Part of a small language model's weights: width 512.
MLP neurons of a small language model. Each row is named by its layer, matrix (gate and up: input weights) and neuron, and shows model dimensions 405-500. Each number is 128 + 24 x the weight over its row's rms, rounded and kept within 0 to 255. Numbers have three digits each. A neuron's up and down rows have the sign that makes its largest values positive.
A block is one neuron, or neurons of one layer that tend to fire together. After each block is what it responds to, as a language model described it from the Wikipedia text at the highest values.

L4.gate83:132107159117118132129114077137175126072173073142112159143099157122150091159153153117144103115097112132138094102143132125098149160115051118118120158143103130153151143147113133108131136124149103149125137182108125170183128101134132156125107187106124179092132137093107107139099128113114094123
L4.up83:156145114141107127119190109146123105098140117149131144139119140095081104115138125101176129104098095145190126096138150086157151123121065109116118148146102145176123094140173136096117142121086154126111149128121114136135112132156127104108146117093105127138151130117101127169111141083149111151
L4.gate226:140129114107105132140086100110116100109137118100122160124145151105138136138136158136120111093078093135181165147156094080135171130106079147166134149147154132106139169156089173110127154091112124150087148176138102103138157134138147138138108175087141131126082134111107174112105132133097137145
L4.up226:095136129110096119109088110140121165133132101126152092175093146107125124138137120126112153129114116128137145113101131123106088133115097101107099116150140154158124113132097134155110114149112085097147155153089144147149149107157110125151155100132101144135159125125128146110123137170146145051
L4.gate232:143125111109122112111139121148149159100135126089142152132146164119176132117116179146100123146160057141153108128116128094105106119129120119143136153115139146106139111116115109132149150123097136142113088156159130114137152109161102142144108142095129147114093099149151096087106131086145128096
L4.up232:120088115138137147122157139119139156172132153164150116124151145127161113096080130074144135122108084144131134116106145114138117172148175115108124176134163111140160107113128100162106165131135122153103129140116137095079108089135158101178078121160089189153096144157116108125143115142153136127
L4.gate409:134084134108158137141121138127140104131130095124116112147125135128150136142118137197118133097119117114167120134125125093095152116103126150153107156130108089134156192140149139059108108116128134106132175117130129117125128093144131156129093140099128113129142098162145155148110121117098121110
L4.up409:082099132125133116151127122126088097099174142108119153123129087126132123099130102185128103123138147159129077105167145145116099139130134110099120094086090120143157161130136152121102121115105129111130127159131153113150117096165142092137118124064175180180164098119180070160111152070127103111
L4.gate433:174089115135149099130128088106120115172127097124095121119136128103144102138129129090104123125098127116132093129162188140111144145134118143127087138122105120085165167150090115090136138119123139132105129121147122117121110124172136120173088157145111154126156112126115085092113110098120131123
L4.up433:151120160106126127111113085135116173164148167155120092107143116126114101169085114145121132135108130118084074157144109080184138110155166099162151124126142145125143154135146118143110106126180085158127143136096123082121117137109136112123148146142080126149117122148125147101135122108123129136
L4.gate459:116125136127104087111135103125160128165115143114152077159116162118110134151157121105130139107140091149145140118138154140134112174166117157122094129112123148116126170170117159156137168162129147160102148148072140170118134125158116143094128151120093131137121121118122144134109105094131093124
L4.up459:137099107126119100164141106117159178118100116120139138142122098178174094110072172122139131141129123119122129158163113116151107149118104142091085151123166140142170161128124114118090139138161142135129119130170147147120144127139098110165117143118127157128123130157167075030141116117142141128
L4.gate502:123128115146108128145120091080163109095167111141178112140069143149131089154119142116112127128096131121159123080145128135123129155082098132126128089148146129125124123129091141131136151146144120111116166164131124153123099130114117171159109121135107115142123138115128142122077128138122110126
L4.up502:095083138134129076119140104098147130152179099154129171127110131105126087119122137140127120127081103145105136140112143090103108145179121162187126123144099120121111142121110163119127144123115127102120128162141108108131189111162113163097093155141154182152153166136106107120119111125123136140
L4.gate578:127141148174100093162140110103124060116164170108124124103131116113137137106132133097129126101116156109117165176131118120141116129139125120106122129146102113128140170149107121147094127108167105184135144128112123148140102122110164150178072112100123119122168113127142183136092108125106113179
L4.up578:153108137145123106128150116124110140132157130158144117111127155104101122134149132128124133100101095112130077167134124093168108127185101118144111122128120164134138134128115159162160147130137145111107136135108082110150136086150128099091168111139163135066124120140134165103120082129109139115
L4.gate643:103148147093126148129095133107176124117127139113146103137112153137157093149151111099129149091119117103114139141133141141087134134089121136151105121117089077094153115128098133124117148096155136131128127137178095122142112091095078162132126149139105147140111121085128118158097152089122128099
L4.up643:126112111147121098127117113120134128125172133146131106117177141135144121129121089102155126142104153112126121094171156096118128128145106133142127161113090171167130150127148156159104157164125141118119146117156094150105146162185143150133130135135084147142110150131143094129135127123112162103
L4.gate726:117098134106090120125136086114098114146157119080164079118125119130144085111173131129155184083119100114127163148148097110135099092124086117129078104096127122082117145102153094055122121111111136144118143152138141131136129143133128134125111155097124197105135107138158138122104091106126104117
L4.up726:105133135142116145104148116115128124106153145108081111132146088118130110154134138093080106136118106164107205132128119130109119126120107127117148110101094137159149144113135138114157094127076118135091121167108144163130110140159172145174127114083115143130151127162144113176111138123124127136
L4.gate728:119140160192094156140155138156125085130155110088113126162129209147115098164168137143129144121121115128136151137163147093158122107133157137152127117124116115124122157122136096123135124151124107158094163132101138185134115070138096144176117148130155113139135130141145145130094073096124126094
L4.up728:112131162121118105097149146138144104122115094103136152095164126137136187138127141121126164082071101144165125165146125149115122114086143137089145131085099095112123123134115106104111136151134123083113115094156142114121137124161100154117132183131139145122104143145115103158103139121134114123
L4.gate810:106139152119131117156139108125131148094118104110122118073094147167137126139158127169101159104096096119151112133142109083115111148144115143133131128157122120107146174132111143110133101104107163132098133128116132164143107110107094139115112120133161117101139107121158129134113079116122127122
L4.up810:130160131121169119183152122093137147145159148135142105120148118123117090129120134157085153126110108120147110145105115104086129109119162126106101166104129152127161117122148136109150123129085129149138063114142186120100111112151137120151131125173164169152147175122124110124142130111114145115
L4.gate813:096115117153131140135135126144140080143131171120135086126131136138119126165171115169157170089092079092169146120165120098134117128147082163109123130137142080152122143124095114137143155097122145109137105133135137142155170136128128113124126129128153153077141143114150147107107088088150113084
L4.up813:156119126116125115128113092135155120132106105146100127102081143086118159127142108108104088155123101140172155137093120140143131141126103158130123136126126142139149102141178136141150068070124126154107089125142107131134137140140138113118164099150093152124111124154130126142100121083184092112
L4.gate896:098120102150133106099124087123079156163156136124107119080129153133140118136153108130080176108092117132158111116165136114122136167136125084113105126139111086117178144110110100152133128146121130150072175178094122139124128125144127119108120179122117148111154129171134158139112128163118136110
L4.up896:156104120133123125064142168157081114128141175102132150152115127113122094115109175120165113116148113123116118089117129134092174105155144132135137129144113162078122150120130124101097083137196106149102168152109111133169099140189143136088101133129158135138167121156122130118117139129152148116
L4.gate899:154152145148139100117085102172115132137127135114113158138114152102105111151171130108117145128145150115147149111096109113133155102146139075146130128140169150121144121158112112106104127093176123146081142127138127132157174122088148148108136135113107114104124133107112133115115100106150145083
L4.up899:154151147129110118104151117114168109127136116176105139121134144152108150138111153145125103147116104147105157101150127119115116131154107110089121169129098120113150127162120079154168143119119124104150128098143111139106107147092135154187113124149104142124105118113108129105125113123135101151
L4.gate1328:098098163145114093158104115138162151166169105115086157139161130116138094140144136132109141113130147122133124154120128112128198182147121107097108153110113045137151165142131128110108133115115066134102123149099130123120129083123134165117111157124134151139112084097152129090112128137110102140
L4.up1328:122115110122109095113106080087133134153143156113143127098127145145110137134181099112146098123103074154109097159128131093129134184159142138169174159143142124149158143125118123178138131126142187064101083157133137146113165154126125113075106118139104173123121096079096142153153067097103147188
Biography career-event words

L4.gate44:141138122139086143136104122155117147114102142138168148142131125157083146093120109147128157108176106105112189122153105083138136114112116131109133109154153098117136152150100100119115109083174122131155125155115116127163184124109129142113087119103151169144123093136158153117119123134116154127
L4.up44:118139135125111157101150109139121111102111079130113129111111176141109120189109127113090117129134118164167177124119177122163140157125209103137142109118115146098101171138093134134135137111107128132121181178153120159175155098184158151138115148124138093121173115112166120164124145132085118112
L4.gate125:158153124079097161170124149122117105124105169126130128164117129122132125159130135135126111124095157093173159132133096147140124157117162153152107129167105099130091150098092119110077087139149172120175122180149131089168170163128082095107106086084103115114122145171158157136134123100092116120
L4.up125:146118103108131169120109163098168168109079173156133136164116154135131140117109163173125136111099143149156128151156171118119140109069142128184127139118163152143134105097121158141123116137144156108104119155156128026110137148112110125088152127096091132091149123139132174163123118138130111133
L4.gate156:159108147161117148119111142126171093177138155115140143136120164146133101154121127146160166114107106115167173141115131096149175108112130108154094137141132123113129158135153096103094145122140156143165071162105161092142159129134136125159138160111121106121146126113176126132116119159114129087
L4.up156:141158093121115126136108107117137138137082150168137180120097101097124119167128114110137091116092110134172085166146149134134122152154147104100124118131111133123135113101112101165142124092122189113068122112115102112178128094107086158117105099143092154151120114161132115125121142143141149135
L4.gate225:094126109154121103119129119081178097130090099142169131123106139140130132139156149122141142141133156120131111094106126102156163166084140114125149081160090110080127155158065122116103136152140169118135128137121105128165119121116118138118100145128145123114139166126092094140124135099101118133
L4.up225:140132089157140144123118135090165094155116118144092139095141130121089154115123168150119128077109090109131127130111128099116121151126128100120081109136134084154157122151126186148149112137128163101105139109125117140094154132116133120081172129124077162100150116164160145119124084150135127135
L4.gate253:098122121137101171135079116085152116128136098129136124177102150120113154162134148142122110142169123127148152152166091118156108167122123133124115119163101115111159134170097125128133129079117155118110139151161068163146120136136119134113118130121118098130119096134127087122099139133094113125
L4.up253:121112066159157141101149140103103150133128102126159134142104132138125171104165121113115132141156145135147158133141113122163094181110139105120081177143150114129124139136119118140154163126088184132134106089127146103159117149133139117117144114145139141136129094134144121112133119155102152136
L4.gate293:140099088157131156108109144104131081133119116122112164117107158143122101173138138146143101077097106137152119089121116106144132191119136132104155123162170149129168170174107136103122134078149113153104160157159071176158126127131145148125136139105134109084133112139142124142118126108089081127
L4.up293:134116090143069136114136168136093121111093103153146136134131139087107170100132140153135124126111169141091138141130116159149142094119142100119134134075168107129156095141122125141113116104105147071131114122132084159125091095127105129091139149166130083144099152157141128132143142125158091112
L4.gate545:123152128167108125112126130117168098150197153135163130115128144107109095129123119116128120149119196117177121145152038114137097160115131102140105131166115092125150130172104111112126088116139115141166120163123078104143156104160097152079121118108147097102116102134087145147125087126130149081
L4.up545:154175133123099111098127111158116133154151125162123107130129157099105124133127115161126145108117061125143136126126099119130128146116079089138149132128167106111142148116132129121129131118108131116132152115135130139132148081162130123105122117131148139111130103124118124125119134111115117127
L4.gate718:127132163091125142130187148170152125132123175134120117126135152148139165123156129147119141160146146144140140123133083130170099115143161146117140094121128084113101113107141142134141107115144132117152161167146121131163140091119121136123093116087166121090093104169137137106113117093175107108
L4.up718:141178129199144116106129090111090127084083147123148115121107141145082104122134109128152151118128126102151103090164127162115171129121146077120110127066115115086070143113122104098130153136153089133139106104136126093148107114117137093135143134143140126128153131074141071142134106102144095167
L4.gate808:085091141128118143163127103142104119119155146104141108162108150150124085125162126095128114128125129110139130162114150098185146133130147127117156119127086114133109166148148128151128120125153159124125101122153104151144159142099128062172121112110156126126146073133126137130106128139132129117
L4.up808:132150155130136171115142139131132090114130108118129123142144158157130149151128148153106139094118118130138125132101135129144176173143134124110153150103143100120150095160158133135092131162139176129142158161157139113138094122078136116108128105118145120133148076124113094143142125146140145058
L4.gate861:134088100194107119115120109113128096119156147136109158109147122103080157140125133164151146095121116105121139146145111091133143118127106122139112101183126104115152135141139110109116139119146128112143147087100119188159152105153160120104104093133126117075166065126114115117102121103103103148
L4.up861:107121126138130111117116126103141119125096142112081124164120131139121142125118166138142120107152171107085150118137142146107121074147152149140122093135145094083126166168097125108094066109134095120105121102111117136130135133129133136127117153104117123140085101082170140115118164174169154132
L4.gate893:121130141072128121138134136129117088164154121124107135138104182127201142131105126107143158135169088147161150151144121148198140127133113152107144080120136103077102129102132111110104137106122167153150143172133145137165123152095126092136098131136162117139114090072145102164108141109115106099
L4.up893:152079100075045138151107139116159137119162138141101127139135162135123150142094134149094128097089141133134131162174117122101181105114121087080139148162147127105129129135101142099147115098121083149121130154142132074163134121136107115110108125096108184117129080109133119112106111168138098136
L4.gate924:102137130105110164137139088187137155110113099090111100136132110078130118153113146123094145119139128143125124108080153108164156152129114105112135145135132080106167129105099096131125112113118103161119135148106137124192151144122154146126115126155149071126139113099164115128114138130128137086
L4.up924:128160119105105150131091151090141131107120130121165102131115088118096146139119118145171122115142156135126162124129099080139143106169137121152160136127133115164153125157128156086172145130138132119123121155105130168087156126154124107109143120143086119100104092074106109101126114137123160129
L4.gate981:078154119147133132128106088143128084123161099125142152140130166091151107158174150135122168118130099152157170177153122084135122156156150110094133120110151141124088165099115143099105171107118137128132133142122130113128149151116142185120086149128105092097147116117114140114103136112149108133
L4.up981:092098120141123174161121163143106182111086152159141158138143130142068162164125149169157113158133126137148185162124106132145145114127135181087142130145123124140142122115144119139105151160121172097130130116136102090136178177106083122105147108098090093108111101144171118111135122123152142103
L4.gate1079:143099157076112106124135101151154105143157098137124139096103076132161099134107159132159120137160125126147129145090112124136156100104127132105119119146143127154139138146157105100103126098143128142172106150111136142134149139118114108145099133130162139125139119108169105120116141115138093102
L4.up1079:092120091135138140097115124121138148119111114086095123149129133151107117184123104165114130114132087099121148119133134092163110112114132111088099156122136148139145181138097151107139141139117114112123131145097106106126168142116133134140131165144121125132167102140126155147128165131127084159
L4.gate1142:140141119119077163116128125116136110135120100107127125148129146123145114118159104087118096120107138117152153105148108119166143123130144117110093079116126095122118104138080104125118133143158099112104110171134118095130138158158093163101119126115124069134129099130105129149103123149120106131
L4.up1142:117137117136127160119159120122115124110132109147155134096141154148088149185135138171132129090092098096175115177132129125182134127176145157092129120132133128165112145113135188126125186110141154092148137098150151145114165123157097084108103133128121151141180086129153140130123113107157138106
L4.gate1188:118115094141120146132111111143151115200179109120129094130097115106102107171107096102158151121127096141150116159157102138108127115120107133101156167163138169077134122121081091145122134147161123103091172152122146122132151153151122147100152138210078114094129148135112107111112139136093104146
L4.up1188:129159147118090151087167084164097130160099123173167138120147132112145107151112148128164146145101109104140128131123137188144134139144206165100152127126106137093130124128139073127143132154121166123149107120147160128115114125130078097118110109194139087185157120157219160144126151137107093151
Piece after split initial

L11.gate1318:124108086137125148162090119161119115158101109156194123138122107135101071117139114128133151145146105129107114134091137112178148137100191151155116080148151135105135149150118129103146085120144110114159126066110142153116143140137157128134106155140159130137148150142141128105127120093116112164
L11.up1318:101146080182141140138148123144122088108103143109097140117141135170147148139090121119147128066159132117129129088138154097073114099130119144149160163113102116106149132114119119086108143115151127119160160153111162115122183144105090132169134106166139173176148113164143162113113125117129129137
Indefinite new-entity introducers

L3.gate53:117139125062083127163143126149168113126123134093154111134097149148178126138172152112093106177172176124131137116117112113128131133150104103111104092145147136140111184109116130080108147146133117162164107087098118115106146136103110131170102132127130117120087127101107110074103162148117064135
L3.up53:107140138105121189132132139164136139148149126125123077130087149143155138105147159112154083149170151129112096108121102129092139159100120110131163104151120133135182172085146140129105115150124087125131079135119147139115181125152149149128123139100127130123117140116089139137100137166103129129
L3.gate490:161128162128105140103115103121122123133132109120113061119093139076148145096162106126153129159147097111164132127143130122133117143185095124154141151130115123127179146124133125144163144115136142174140117106150117125116161144131100167133145126109139133117148159140136133120091144208127118137
L3.up490:134184153099124187115125131144129118109103121092133115156121140177177148149186147108116103122168191119123108110135135140122168144133122100146129133150141089152131170127165152099124102110148145142147145146147102156080128114101134158145119144078129120117099110116111095141124159117120068128
L3.gate862:135121144111144152127142140083153110184129124110131147138127127122119138079147105146099108159127137175143158133130122097132109092124145129156155160089150188141145167103112139124151144163137129146162122150147142112126137145164117126112145188166149111152118109124092149168116119178072139144
L3.up862:127159142104094121123150112136153106117130135127114132148098172187185167106133124122095129172143127138132144131159133157148088096102127095166145127145155132144143163096118160138137109103148102153166114142156119122125105136113117110147150141102133126126157103142090099129088169182109173129
L3.gate1155:144151101108128137102126133106130136156133119143168141104147152170116138117120118155089127156152094151089135072141145098097105125119136141140133140146133175120167161116165161161107093141133112104168122157097156119124152111113072126127165142129119103149171105120127150144138162143100142143
L3.up1155:130141151150104162158161117150173093153149135109123135155124122154134152138151134139093149182131085117171125104119143143145086096135115110158101133132157116146128136109118156143146068098112129137154106158103148128116079114131128104139147118078123107163158151141124143129114162181079160134
Segment-initial word pieces

L11.gate1047:111143101148127103149141089090160122140143171146158120134095134134129146143102117138128119139109153149147171126111093088079166119143131132102125180172100112104149172126115066140178108120159128134128127151138147097087093146131141139112096150134131119124114150147141115159094098108116100137
L11.up1047:126139132135123099116141142169171182107148129092161149118128087120150117159106128128111122070159145164135123168125144098120121114116127131122131151136135128150108114142096106107136112147136129167108105154140143099074087167121123114118129114114119132120076080124107125085136144101125083111
Performance-statistic verbs/prepositions

L3.gate522:112144104121103119087145144128143094061112123145134142118135142118106142099130085145148147083148126110117112114109177119128091099078141126123139124096114159116150161164162102117148145054117172114150137075155147097126149157146129122167108125134114139144131125168103115096136109130160108150
L3.up522:113113157149094132134126121090121094142147127119135139131138166104138123132108091106094137122165110129112154109117118122155150148138085116129149157103140132091149099125099136134143131116143123115141131139139168110166148171149119111133092138161164111138132129150166154145131087153117081114
L3.gate716:105081133180089118112127148100103133166133149111094119105143152105113143121102124114142127133147043107140151118122136086139111109142119160162147123094127152095125108148104112125136152146164115114138111175071156108190183125126148114124128145125124124099158161117134173104121068167128160121
L3.up716:179142122167149164128148139127127092152121139094117141134175122082159133083133187160122122176135097116161090131103151098118095116170148169131128142148095125108130117147089070141119153177103134134145088143158130114130148152138115119110139148148117117118143138120141140123105100142111176156
L3.gate1028:130130147136163169159117095127104115131145096134148145129123149127160137114093110122134108101142131102125145107144098147120142177150105159145138114118122154077111200120144121156135126124124144114143098138078145161133162137159104090187139155162162136137163145115154147120125108148133135121
L3.up1028:166100134158109100109135101133109116133149158153107133134118141088122115147120097136087117099103068146133170103144148138115122121115112165123176103099119150100121120133119171104110102116136142107158143142078146135122118147172110119122115112145120069129154145123129175109138095137132121125
L3.gate1167:183176123137146120151122109149127095138176113151123134140144177064064165155117124099122111160130159105160125159140128121105120156173108093183121100131149107116120126161125100144093172114123175127114133092090134075106157122117101114121129149131112115133128124091114131101146098111178144094
L3.up1167:166113120118136108091128104144134150147111143152157120137124128143091117107136084084144164133131099103169120134106130102112135134122164150127149126130135125123128127143121156089153127123114119118140084121164140112127109144164116075085115154170148163151153159148114115140147091127186150126
Acronym-final capital letters

L11.gate90:125075126099151110162169121128120116157126133095121113141099166087158101112162090136161139125146083140175124124140141095140147138054115104175143113160151143149141117180115120148132121097167165131108166129103146161145146151143139146111148105152125120125122123126152125111096123099109124090
L11.up90:176096149100144142104168142111142153108119118097103154119166148113159107136158098135164131131116115134167139145111119144145115109082119137174151112120166141154120091166138129144168150124142151085070117170113155156112108174163134136090138109134139080131133139105122138082108101114117149160
Mid-word fragments of repeated words

L4.gate70:093133139152141187152099124178091126139145115071117112120169128167121115174139119103099146144119135110118152106087114100110126127184123150114103113146088110097128179109077128131099141129145123176136114124114122139104134110116116126140092120131170117151134127140118083165126130104101128125
L4.up70:091143172141124127153109095074115095104111146124103132119141124141191117150111133128116110139155175141121132133141107136098136145132113116119122152106140152128121151157128148125143141096133143101147139088151142114118125159131091112156121148138152150156110105146143119147111113122135075092
L4.gate137:100148134167114176130129142109144161119101108114062078113104148102160141132120152101147139178130154091140160095128111127129126146107108120147134115129117152115136169150112104113127129127133106134133114150134095130100167116102107158117113120142114094131102116126099117110107126201083182141
L4.up137:109153154121116109129151119129134097128114063092121090165167137161149125183176135090141143072108140094152153147123129143121171152124163145108123122141130106143099166123125141098120124105129119130164134113142117140135099093122118129157101147106162131129127107125122093177137145115137101111
L4.gate158:098135168158111130146136134120104118172093158086129145104142114139125129123143167095135130118150107119150135136122140136122117156147137121115145114170124132113103161135100116119104138117112108155147110164144144117142123110173110095123141129154169087118107097105133126168124136100135116132
L4.up158:149106149090107141114104118094090106101147121144132149136139142157142078167114121113149104158148157132102080149135125135104127124126091150158163161127125103119140123124058095138126136124163121111104184120153176138135154079127176103121119140095125133136104117150134148158136111152139134105
L4.gate176:124165153131105167132083133128134093145147118093134099147136148103211117158151129098157136160158157098093120127139118157139148118171165117093137135150127100130140165152122101115095125106130134139153167116147141155119106144110154144177103110161165096110132103059101084165101142134132119175
L4.up176:120116197134109167130117096119155126133138169087171085119162142120153117161124138118146095140107132116115110172104102130175116147138108150139152168114079107150181197121124130098174150106168137139109138085142097137112159123115148144116118152102098134133079141100134108152127186131142117143
L4.gate209:085129142132138151106141107100121083093111113125116097154181136138139103188143141101139140135165158160127161104169165120126132118118158116163152070144124085099111126148116136112144091120139127170132136161120135145146153138113122095120117176149161109138161107105124144157116116130125105095
L4.up209:090160132136107138115120132124130130115091133130146116119137116094116106078129128152148131158140110138124124113113131117131083141151092159129116121107140145099132137132087121136115138112167147112166122111144149132132138076149146167123104133111120133151091113101155141154131131160167118091
L4.gate272:066134149133119156148136132137100113149128126101111097108151125204098095137172146089153160134139144087130145079097150132122157164131108137097124121160148099099115148125108126134151146136132103135130172111062142126129140144125142124096116148179128098131120102156132142140128142184120119115
L4.up272:142160135124135166135136155138092158114143079113140128165143133124151140140120130130160144145124138091129121137128138146171136156147121136106120186100131155124116130131119099098112129122142125148170115116149110092119105151149129121133102103124144128148122126157124128122138146111130141105
L4.gate283:123139135123117161172109132116134073118125097108119173134134117120105116135148122080115176126158142094170100149147154105117138129127119156121140110156082098133127134158116113123104129088156116138104102165117121176177132120097173141150116124116127104114138132150120118144110158108129115125
L4.up283:104132135101116175124151095090087115137112135138094184169158103105126119115134173133159154141086115126129140137111152142125137135151110155176109163121098114144146120131136168099167095133109179125132122124127137130111098135136102107113118135159128155147138149121125145129137100155131144141
L4.gate596:103121123088163128149136123145158112128141139160167126158177112121110154129140122072146153135138143094111098154190133082151182149132116124110145130146129067129125169165134139135093109146112077153110139125085098132127154126114123141112105162111126122113113172170143130150121135097113105105
L4.up596:097156131119091117144157074137137131137126108099155107103122138160152146096106113145113141114101124104134126155140103117131169118116156137135147097117127115165066149127164140100108022132082144138183102165156135124130128150132098116083165162150209073152126087100091086177118083117081088141
L4.gate600:128185125154127178122139091144079093136139143129128148139131140099150125135138135113155161099141151160174134125100154125134139144076159125117150108181122151129117096133167148088096114144133159115132138151153123149100121139104142129144130156119137087072148173138111115145118115140098121097
L4.up600:101135130119093127107131107104124156150127127103082136141068127131124143107081125135094095151144141113081157151147145135128130141137101122103152080141140156086115171139110093180121147106112130181102096159127062115144135150098150143139100116106112118131108149118121146071113125127114153151
L4.gate624:111168150133127126150144156166121106126108120116119117147120128117177114130125076067174108144158114116102135099166153119110111103109130176120171110101126099109094137113131095109117145136118127132140136133108103107109136120130069095158097141123177122091124143120188125119111105086124120100
L4.up624:131115139145119170116177163123149126144119111137134155161136170130132163165129134155111120104124169144180143129155126144113158103125138116102176119140164077135081140108095132095154145135081129135162175124158140108128152178170102102105095105128191117153113112163152127188123155139150141096
L4.gate828:103185162110097164143139135150097088135145103124125138121139120126171133150118137128156104151168118095141122114137132149155138106163148123119150112173112116135104164115121086076086100110121130126132137129115154165141155102116133136188082137086156123138098122154144101139116113091144080095
L4.up828:135117113105126143130138170111125167111136109125151136137143130123131140164142129121164131155139128126178161123086170135147093136122145137122160126150149157123153120141115137126154106143075128119151158139153166149159184123106152151134117148110122135176098141149107138136139092171129111130
L4.gate891:115157132123112151168127133101164095125153119092071123140102152157160090134119108085141120118148143117153104084157075133117120142124134147134131106144120136113115151135062097091076107129140130113141128164115114141125171147088134172124094136143161122141099124103176116163104160107089113083
L4.up891:141142127085151135130124094069169137148131113179112158105149150132127122136124124082123132158109167145125093117134123105108142158112116107152131128132102148160112133146105125143151135103100092138155170130123147114144131150129119167093131143125139107146142145149142144130115169119121136148
L4.gate947:118143135135147169173104113154143113161136155091128131143150116168159125158152126088134145085148155097126131142135129101129146120168130139117135147122119101106103165128101172110102126091130130173156122122121117113124129082102150110135083181131179135137072148127142113155115118104141102103
L4.up947:124155139116156099128138122132118102109098137116116135089103152124128123139127110153111114113159115157137121145133138128151111112112129118130127122144106149136130123149156137116133112118132144137141148073131095116119130105108182128109095160141140128125066091142150135129114163106166051134
L4.gate1151:136112126126090173136122085124128136118119135117121119129129102151114096157093105163147135109110136115151147158193151099119165136152131122091096175135122100140152181171110125093107097131101100119136113124167120161096094070163101127136099151125164165130106107152151088128100141087142125089
L4.up1151:125152102120169120140127165155168113141123131140134107115158162150165129156139130158108181120127170151114158097101124119171143112120147116185149134150142078118109108144118101075090100158093131141119108135122184120140138138133139149138140132109122108119092138145105134160125097117153129065
L4.gate1249:112162135129094172125102122126108119120149088108114131136127133178115148187146143120136162126135118076130122112178121117127126146124168121136131110137084110125086185161109152085070116079133144135135156134103145128126139096132131125143117166132156100130107111130127120167099111108127121120
L4.up1249:113121114094101173068167148167103108125116095133140119099129131156145119112109152128125157167133083087147159171167132161149151140132151120150088132086126135144129141125097109125096136125129090146090095137168116144077147109142121101124104143171112085150119119103129133111134100159118140109
L4.gate1308:129158129123141156135113105119082140159175151097115118122077154098092133134121121140136129146162139142127127118150132101126125133104153121158120110099125133108147137156086147147135142130135072161095101152130085119129167127104145165139113119105112083114098141146072129095073106164142159141
L4.up1308:103152148169151146120124130198110106132155083106138120099103114135117111130176152072143150128144164124155126132121131115148103111139119165109160143129120110143114144119172116106150122131107102158137127133112102141151133131094177174139132122138162155166104088141133114133118140133149090170
Segment-start tokens

L3.gate126:108117113122153162123142085140117123138103060125168092130101107136110096171155124110109107148132101130104129103126122114123117158160134129151077070137108128106124115173122101107110114075116104098125139126129119121113152134112168113140116100083168151130110158115154094133105114148103146150
L3.up126:124121164103106088143129046128125140136153112105156122138129107117162127123116140135143167067087122116172099150172141132115135161121134150125109177115097112105158151133127140092075175128059138116078140134090130137123095120125101116142109153122117149173136098151122100142126141124133095124
L3.gate693:093125126120101133137108118102106128105143124083157110093120166132129108126120171133054118114146092117151149145159114102084122111105128138133120116138120093092167158122141176149112116117149131167096087116119147135086152102136085120149131124161104144133171131129150143095115110152147099144
L3.up693:136106099163137107128167072133093161157115115139089153149141101085101103091136119123136151119088128121103120118129111140113148141118119167120113139104120140123128108125084134121116119093129126097139113148168166172117077096159140159101108113157111153177145170099100123146142136130136096132
L3.gate730:124121170140100144169123094161141112156132176114120148121091087118166120139118117112125115069128095107165159081132148110098154157142133117127150121188148135073107172119118104114119134097109114144095129169092112153124149093134111155165099146158079094112140133124139108098097127072052097146
L3.up730:107104161135173130175146103144069130148117116079143141112118153163111146111113161122072153117164130117109131089128098117083108094115153143132139105118133112107154151093120134142106145133079144139153074140136142106060113149171109109128113141112145137190151110157113095172124130107089099122
L3.gate1081:122102140111086117152122125117119108162155149109116099170087116130107134152110097126155147126113178133153140118133109101122198140138128147118063144125134152118131155154109145090116110094157156122098152135114112148160120121150118174123116153102105165144104103135169107134111152130150121111
L3.up1081:127121131109148126128153115120096082130115155169113114187137107134134166112132129131144144111069136148087133125106141143168149101120181139166080133103150088125116099140147159061102145116149143107122132101111134116087084145129095113127171144134110142121111128160109105147113161117107131123
Career time and stat nouns